config.toml
n_layer = 8
d_model = 256
n_head = 6
n_kv_head = 1
head_dim = 32
d_mlp = 704
vocab_size = 2048
activation = "swiglu"
norm = "rmsnorm"
norm_place = "pre"
norm_eps = 1e-05
positions = "rope"
rope_base = 10000.0
rope_fraction = 1.0
qk_norm = false
attn_scale = 0.177
bias = "qkv"
tie_embeddings = false
parallel_block = false
init = "normal"
init_std_qkv = 0.0384
init_std_o = 0.0
init_std_up = 0.0384
init_std_down = 0.0
optimizer = "muon"
lr = 0.00863
lr_mult_o = 3.0
lr_mult_down = 0.7
beta1 = 0.95
lr_head = 0.00612
grad_clip = 1.0
warmup_steps = 200
schedule = "wsd"
decay_fraction = 0.853
decay_shape = "linear"
final_lr_fraction = 0.0
batch_tokens = 32768
seq_len = 256
doc_mask = true
z_loss = 0.0001
train_tokens = 380400000
steps = 11609
dataset = "wikipedia_en"
MLP neurons of a small language model. Each row is named by its layer, matrix (gate and up: input weights) and neuron, and shows model dimensions 16-111. Each number is 500 + 50 x the weight over its row's rms, rounded and kept within 0 to 999. Numbers have three digits each. A neuron's up and down rows have the sign that makes its largest values positive.
After each neuron's rows, "fires on" lists the tokens most often at its 100 highest values on Wikipedia text that the model never trained on.

L2.gate29:481481496469477512439582536499622542397518522624522498488493474477483437442459576520506474469486442525513566538512496493433489428528408516471475408466444604493585446483481500504457479555472586546525522485450511597473558446509547513519488424572484594558512555469434481439475458570512520483
L2.up29:460477585578494474488579521435603542391493549444506566542482449521529601469406539567491515463461545564466516424496549457429526407509516460425486570465464481506489474477543488501558495600519505470456439578416434482428374500517404436497403445493527509521496554534530479516603443523560496555
fires on: "p", "amp", "pl", "m", "ip", "ave"

L2.gate30:539444499471576454534484458541473478412427526519465485440470532508464484585432539458471517575592483529447498474488544536524460503453515515481501420405502495488493418498412514406529468470472525532498516455456466489491447518478461537582583502566515396502496456499490571572579526386484528553
L2.up30:482468517499526518466553485536468539561521430470512450576470524427438497444564582470462575563490589525518515485433487508455489504467529485523446421440598429413411520567523504524510467427583418502433518492423544484480602462471471495387451454499559500494487520553445565571590432495461519463
fires on: "ic", "or", "ac", "ress"

L2.gate8:546561530504434693541507472432580531590414430505529515472477555456504435497527608422488560467554479463446493491582629462424568522461513553536474446499454491505500485491482515474520529513531431401510472518397480563503416541565589396465511533527573451416467584489468589502417505499501471408
L2.up8:496507484547584538513593542436535489555521457515519445578527518421507488561583488415467477556506443460516512503450443573429491547499476548600618496526512419559448474431452501597474518516446458433586470512505394509530490497544481420487496500564543509491489599515455582490473550501468529509
fires on: " ind", " Ind", "all", "ald", "ot", " profess"

L2.gate192:475490539553528519512503376496522546451448544508421545409436500569481517508485507425448434528472514496548498498542380514479515482472443535530462572528527372542518459582467529560442494495444436553541437510496459505458433520416466483404506578499484513507466528479523551527554478423393539512
L2.up192:405507505532521492533565390522484579382425441453535534472506443512451397588418492474493601530516580496523493497518566576448552559517485536471557537453577484404523483435432503453373542553540477481483504510474519376453413452504465501546478533506503513506476506598562490551490570456441456508
fires on: "ot", "anc", "g", "amb", "ber", "mp"

L2.gate152:506445560450448526410471566516536450521529511464373587526504518447526490614464426426600599400449425558485519552525530503454477444521458525492478429548581550489571504499622544461481558440523498534418524476501478498479487475448404473633599551453560414486531518429577556493498478590529503467
L2.up152:556573466502637529516545552442482482588466480475427464474511480517483508431451514555442471506458507589531550494387405455445534534474542504394505504545552453442404445521526549528439472547551453464517531549429437443546500483451461477446547529502496493588541514472431477449474495514637524555
fires on: "s", "ist", "ic", "im", "i", "pt"

L2.gate93:490554555536450459574407528607519395435540453482444451518552454484567493564520573496497516479425546487435595508388501533546556499556512473456475491516509541482474444527434504416473457458529497477472408535534398585472452475561464493490531480487517465468514501537505492503490458431447499467
L2.up93:523512375480426437513477442467504452482508492429578525522473440527466471542565520508535475452523409456494419461538531542492465484408460443600456497561540553496392466507502506512460480502504531500510520514466626520370484510467434498422515478537506459512382531504572527447522509478496520477
fires on: "ers", "ub", "ung", "ort", "rib", " app"

L2.gate125:510457536490546608436484441482480538516505401452470578620561476624454455627525443425470578497490444516519539497470474491467515473440507486531529482459541565482430493615512499490377454452573541566500489519475520519422452537477437474516531504488461492600485513459516504526497443468484485498
L2.up125:530463537546463535462495423449471562534465474516503643514488513553397579595535489501458564528457467578502576444442536515531587478454518519512567482549449507512510559577532473462511473495562469511607465462469506487589574472492524508396435437501560442486426406545466427484449469543515482528
fires on: " District", "n", "as", "e", "ate", "ince"

L2.gate644:495460505521418542609508524455589588564494485476484474493426476462527519566459449430488498501491553592482488523493487541580361568579513494420495533521508531490538509484451489587439479450488556575572460582512457516532601511442544479466514512462462524431541422550496550588507453534518452481
L2.up644:486512556495535432450472457540568491394453515558496509546525557494433432500432396462501535469535491526469594466479456595496519541510474598537451490487356549497547550516512508507469598454381570492563400453582488497455489476492463471539489516431473434579488439503473519480472480419513487496
fires on: "and", "et", "an", "^{", "ition", "ion"

L2.gate434:512518471531491576407543442585514583447455561491530456467449659436542430556482525521504625422436459438491425563554569484381494507545497472439483501457483441507496545510555586429544534487543507420520477477439497483529477406537534499475442465393463433452532503474536552507417486476534483431
L2.up434:539493497531444437489521491466422517472453388381452473431478563544528538531521484465462481540456471394563519556483536491520424527594541482516542472580471481572516558498494517440548437558465526461484415451390424439563564418564485515440504494558494424457507551436468473576578513490484508509
fires on: "l", "m", "ro", "ate", "way"

L2.gate480:577485456537508486503470546468424522547481469472509464478541400572556529397550442448542504388481526437484541481561483456443394515456381518537464480437529549546554514448563456581438483459497499418473392606557587539480450491489486513482544475405498469513572537493464529400492537489467528489
L2.up480:407474574578472511427581566537524505495483562460399445517616441456487576444458447468421515551550476517561477476455578528503524479443495557465492551442524396595562511533511504456468507463517464523494577449636561515550523447475565474585484510469536556478476458568557493502439476507527485525
fires on: "ly", "ter", " area", " also", "ow", "imes"

L2.gate197:521459595523488491521532512500450489484598510567462587482486485590473470523626508567473471417513410421553413498558472531556528489565469508500503539498539559527567516515540472516486503468480476520493464477467508471470538552495505441476434418484468424579466511521529591526493504594565462596
L2.up197:453541438592553543563524462485542595490560500473438479489532520554637512462607532548472525450446524480527554549464518561532553514446551604495516510484504538457550425475534547444517469557591480497499547485483515435559531566476576515456533431553569569452515510535454415540461465489475508477
fires on: " who", " both", " than", "ther", "ever", " over"

L2.gate261:549493459516477564503373521488514448490470498553596526565370427560520473534531528500486511491509517528593496458459580545534471420542446550434627467496493408521579532543435526508481534560482525452504445526460523430431373513476437466490476538400464515545509510540522464544475449534474399504
L2.up261:614579439477532551509491557483462459493539535569521576399457488554593491490447512574458538476474569488554488590518509462516452481435465548530506538522437424457464496451521528439476533505515509460556455471530520486461473547512509521490432523410559569449530530525493488476481459536623412410
fires on: " as", " or", "oc", "us", "otes", " called"

L2.gate494:451482459514466526388509529582596438494389517550476502479472497467419585493431473494453475413458579510643466540402590489481455474407438513560455541469474478439565454471508485404575504576527415555440441495465544453526447426504546497534458445472500441494516398442440507506521525483414424480
L2.up494:456559495531513545445464520545572523462450495562523546521439483476473485536458555553492544481491516489555610627413539511550520483323558448562482523398539471512478448487459568362474465517589487481374482459583379512574511538511476544490475423538482545385538472551491530478433468618505481529
fires on: "y", "ov", "ern", "eng", "inn", "ipp"

L2.gate185:396489569479508452567515597516529469473576478498359443415447455405542501422543447498482496481429467423476428560494513447518507514433501518545573508440501564469450540524522479554502467467476500511496482504532465482505457486504576436496440482502555412469394467554529538512513579539414518461
L2.up185:587510443465518522571444416534495533474457590462476422480484514483480511505464475508547469513499460528479491476520465489507512454463481517417375545507436532465498589571401437442445481445474556505516571548530378540449588515521560423510409476409398549514481487536624547527494606546449444421
fires on: " part", "re", " most", " well", "on", "ot"

L2.gate282:508489457433437524435560465457521515513541492522522486583465553489606486584536466480429559486506461509581617536446530457412463580499607395554546566468509573489541503463525498537518548477520547510482464399455436494512482451587533445471518546502534424541563527586511496536467434585457471444
L2.up282:573426615573490496494592526589498451515535543556487396440556479490423498485554579502436481439490571468543531581538486518526516441455549474473514499457481487456501461447476484506499581479469577615540474457510496433440525480459501482486491484575458477485397530587560538414450476532470415499
fires on: "h", "re", "we", "it", "a", "ph"

L2.gate491:454535441498518517574501476550494436522477489533495560457475487430508541588503530520434491393410509518504505485429570495570456552504464556440542505452532583467537491496512546524460628416547458481488478503514541487579510495485501513506496465457480493550550534527460557574457566612535512526
L2.up491:454557583498522484497443530329517469577491570629415551520521476496531512466487430460482536474458501459535523559480492510535576462497501512525455499516593526512486569530472441546459458438507529579496551481552542520494518443495535381587493482497470453440491494493496561506413504561500538493
fires on: "e", "93", "s", "f", " Be", "ep"

L2.gate545:441437467420546429418436461502501487395547454476507508429473478456533487469458515366522516550590521537506417450546490449515461483424520490453588530503486516471460525548482532444539438445470405388469421561496502531464580499469506417511517579457409434418497407510541553551539509463516468420
L2.up545:523541464532498532476485545403540538526493551515484473456436391499494530567541522478525489513425453485525521513437499496471452483500555492461508567548588590612516479475546453533560459483582415497476465412535535468471490535503469568418478581444541526496476531470489444463467430566502559578
fires on: " part", "ist"

L2.gate661:501526421497500549453479446474552524426510540508472448521547519538513437483495537433377460480526361476509467570476557516485569531472554598468482468531462496526473444443468431535543538542483404447436587563429436511471486526437450462463499519501520422458394515531517504451521492539505518445
L2.up661:529506493486513518530458528483427397550569559497494585553458484422543574503537589488675441486469430463587490439404469458483500537518516552489518487498422559489508570415564611443482524432544550514470648533476495492498470430460505468519465513412431576476527542487389477449496488604445479551
fires on: ",", "hen", "F", "ile", "W", "ence"

L2.gate488:486578465517506498513516464435503559434594479510524535478426509532509485478402512394499554485480498462439512449528556490438558383428497459522476504412513504514464546441546492521497479551517479484322491567460435426594423581598512501538512488443466486547483607431510484550404516536502496491
L2.up488:461537459562548509493489479492467588589562451534463448536598552527509445551453557533524491496534471541551564436554486479497520471450493557462376568482487503511451440674511496516494485452518591550524475587505410487520451558524473454369471534419503509526460587564522568559357557491499437499
fires on: "b", " br", "ubl", "oy", "av"

L2.gate347:499586473539529518432517582398527490419507480458492658444433502480447414525488513470543452522531509485525534513433533488489512553519487471412476458487496548582534501441481483542421483469571495472536447523413485410444623572448493456601462473482493485612458410421479527513467478542463430571
L2.up347:560506448498530466488584473534531468441597527519547515526499438655558437539499406495515489453502462396558418541500482510543452454487544531497428494548546554689444571514523487525532443449519489508481482544450556405518509478545553473483466417486496486477502441566487585561523516548442551506
fires on: " Ex", " El", " Em", "as", "x", " Cons"

L2.gate254:614477464504536491491546515544543503479462526482455400543479460450473433580539473489504502457601498435502501470510519477549451532443506457466505433505567573462520398383582490521529466554506489492538401505467477570532569589600596535438562495530537483512507497497526512540530470528548492548
L2.up254:524578405448505492581562481465540543518541461472469495484500434568413535442512590510630531486508428469461542502451562512502520508503446480476565454500426537437526488451509403503573495447520543553434521528493477490497493536626586505576614452401578541473514483543449467559421537467450512481
fires on: "ur", "en", "ict", " |", "ter", "ar"

L2.gate39:519510498544506520495489552485484565595516479477554457428521489419474464482548469584477464527452413525532487504476476476441520502560431485463440575468543383529521491556502563460505521573453575372510467542421413505623380519555540415466404545539478487553490541541588442471542538579540432460
L2.up39:552508532575544442541508534516593609511553482472417473482488489477453483515483496478478480452522411504477527499486471454415407514436563520497473525467460540469539454453501588515449460499521469472491522460518522577456474535502567548457521467489427565551477496570509532425517445538540511529
fires on: "as", "os", "ors", "z", "v", "is"

L2.gate628:543495620588492456497465546476457538514504500514479575495440538457495465501580444508505568613573445564494451555563531552515511398423541523480533526501455516489522491484453489458466455533462470551510444536528526543521560488473492501553556462449532489541485470460511538473512654516479486432
L2.up628:440489421545415458453508470529498461531450496400550491553416531535543488406573536497555524516491528495470489491481535519566550609350509502543507493475411514591531508513484443554379473496479534529480495638494531542455541503543513429630592385486526488519609456481503570453432490487485512552
fires on: " Thom", "re", "red", " John", "y", "ob"

L2.gate106:534509564525484434448571453468468504516569446452526670466563487495454569534580527456457472545465510526438556490579569533476441469473475540461525509536436476509533429519527476450572540508526459458488481492587543497497473547522476495548576541465454555454534494527511522510539584523503515502
L2.up106:534405561581542438457557483480527488629503484453478530465477476514488476407554514436516549483465487486442586535444584615512462613539555468416594518529406531587496475506524516568501427474468482524534506442521523501489532580621463408530484609538457465515468438560457507583492486443465573538
fires on: "ar", " Air", "un", " air"

L2.gate331:422531511581512574501483485488508590388578561515491506486518569529518488526482498386426480443588473486518568517513533458502440419461434616541413501412594470504509480453556580550521527505427508546496539467532434436524499517444472524453519533539487474504579548618569514444432463437568430460
L2.up331:547611594519513385457533379544460433505489563406463572463531529593469509478457547495526585495428425486456461492520517461550544503511430514481459422527456505598563444333518502498424524455482485538502484518546593503543418522565425518529479532524419612455475517543507577509483508601457541505
fires on: "ly", "ically", "ost", "ally", "ore", "ily"

L2.gate571:517512483549484501528416534454464526421505465516501493488548516417538538472522450454423449451551530446526435509447498409450490548553421528447476382512469444469481523608491512548489566510440523535483450502409491522522560531489445552546447461486455473431493466460468565535436535441524526490
L2.up571:500483436533600485509515498499522471536499479479418493407456497470500573479441520498470357545544492501533460535507470492557480488477388566525474500467553491466518531539438537442507543494428493580523361587519517473469604545447378564578485523515488444565454422482445450556547535510445522529
fires on: "a", " Ma", "er", "90", "ug", "n"

L2.gate406:516449373524509517495511464595471506450555570506537479491440509422477454514426436587441512560506444478525504652508525564486478529498577444438505539487460529419385514473570595473483476548565486483513610578478521465448450447455455420494474490481447544514484523488510504562553466546446457451
L2.up406:583534493479566586528538555531442504463464501549569513526486512467487489621502464556470437566463441546497464580486509525518495479513516463442409505477461518464485473417506564500478457524498556453534477555454474471494551467492495547500520499485434472463504490361497539511503405571433568486
fires on: " Best", "?", " Year", " The", " List", "iety"

L2.gate72:628422522467456476455410461519531482448511466443489512442512456493611525568540586490548568540541472536510533465433534515541512461426588446505452579408475517496525518452516512505494386546472447506495522475538491478550528520491537483524366533547509495561482638569493453572501374527443403504
L2.up72:407494513494493469456477477437575547581425507467495554442498466542469526509520506444482529594427530392493459509424429502510532488487596420404526513634478431440497495488512537505491430549458498471522435495573396505424576476529460560558489572539429489521564605569589435556456423462490516512
fires on: "y", "ist", "ond", "q", "ay", "az"

L2.gate524:486421408482509468531556479506611563516549549457577487487510483496575410464467536499474509559559555565531554516477401497490588541456503505547579518439498515450504472472381481505519389585424500479486471551542539479518488503495451428485542590445555534578624608436414483533471421513460437481
L2.up524:549443571477524501378516513424546483528570447529454548524562469488443568467548453438552518540483488536465481573533459530433518530475526512575581448465486446442488515474376552430568532471520477440482458477427478517481532527527608516515442536481447549535518512463601476527487481489555502591
fires on: " rece", "ge", "X", " Que", "ur"

L2.gate484:463544466480462515479381396533486591547505564593519553483575464479521643584502513529460534568568555434462518477516537539433576527409461407411461425520537486569468535474579485541485462663581531525486441520475408429558439561515413494498600430480428482474417548546525462493423608529490506461
L2.up484:493600477480650545492527434476454478593477434396484452498524478520506549589580499524485482369509467539590469576656447486547531588450545491507452549498539522454503520549570463484563522544588541484523480474388560599558431492477511488493448474514520518485503562546477436482497487468472558425
fires on: ";", ":", " which", "on", "—"

L2.gate11:432601616506467538530416329385485462541515458505523505488490459490396439515582482567479396550500522494450516502515466442535472545382511537503580341487513544486548548547536460492545511491433511493483561554543584509548512476482434540553413441469485440556539507425557435485538500480433443479
L2.up11:435432565482510567460504413448467467530552476536563458524516373443394544546504549524529454606470472493518564504524480529482475480485405521526509471461490514492481532575427489413558440537424578575467653475453497451464484522462514520461359494426398432499505567448596485486486514509467498468
fires on: " Comm", "t", " Cap", " ac", " Ac"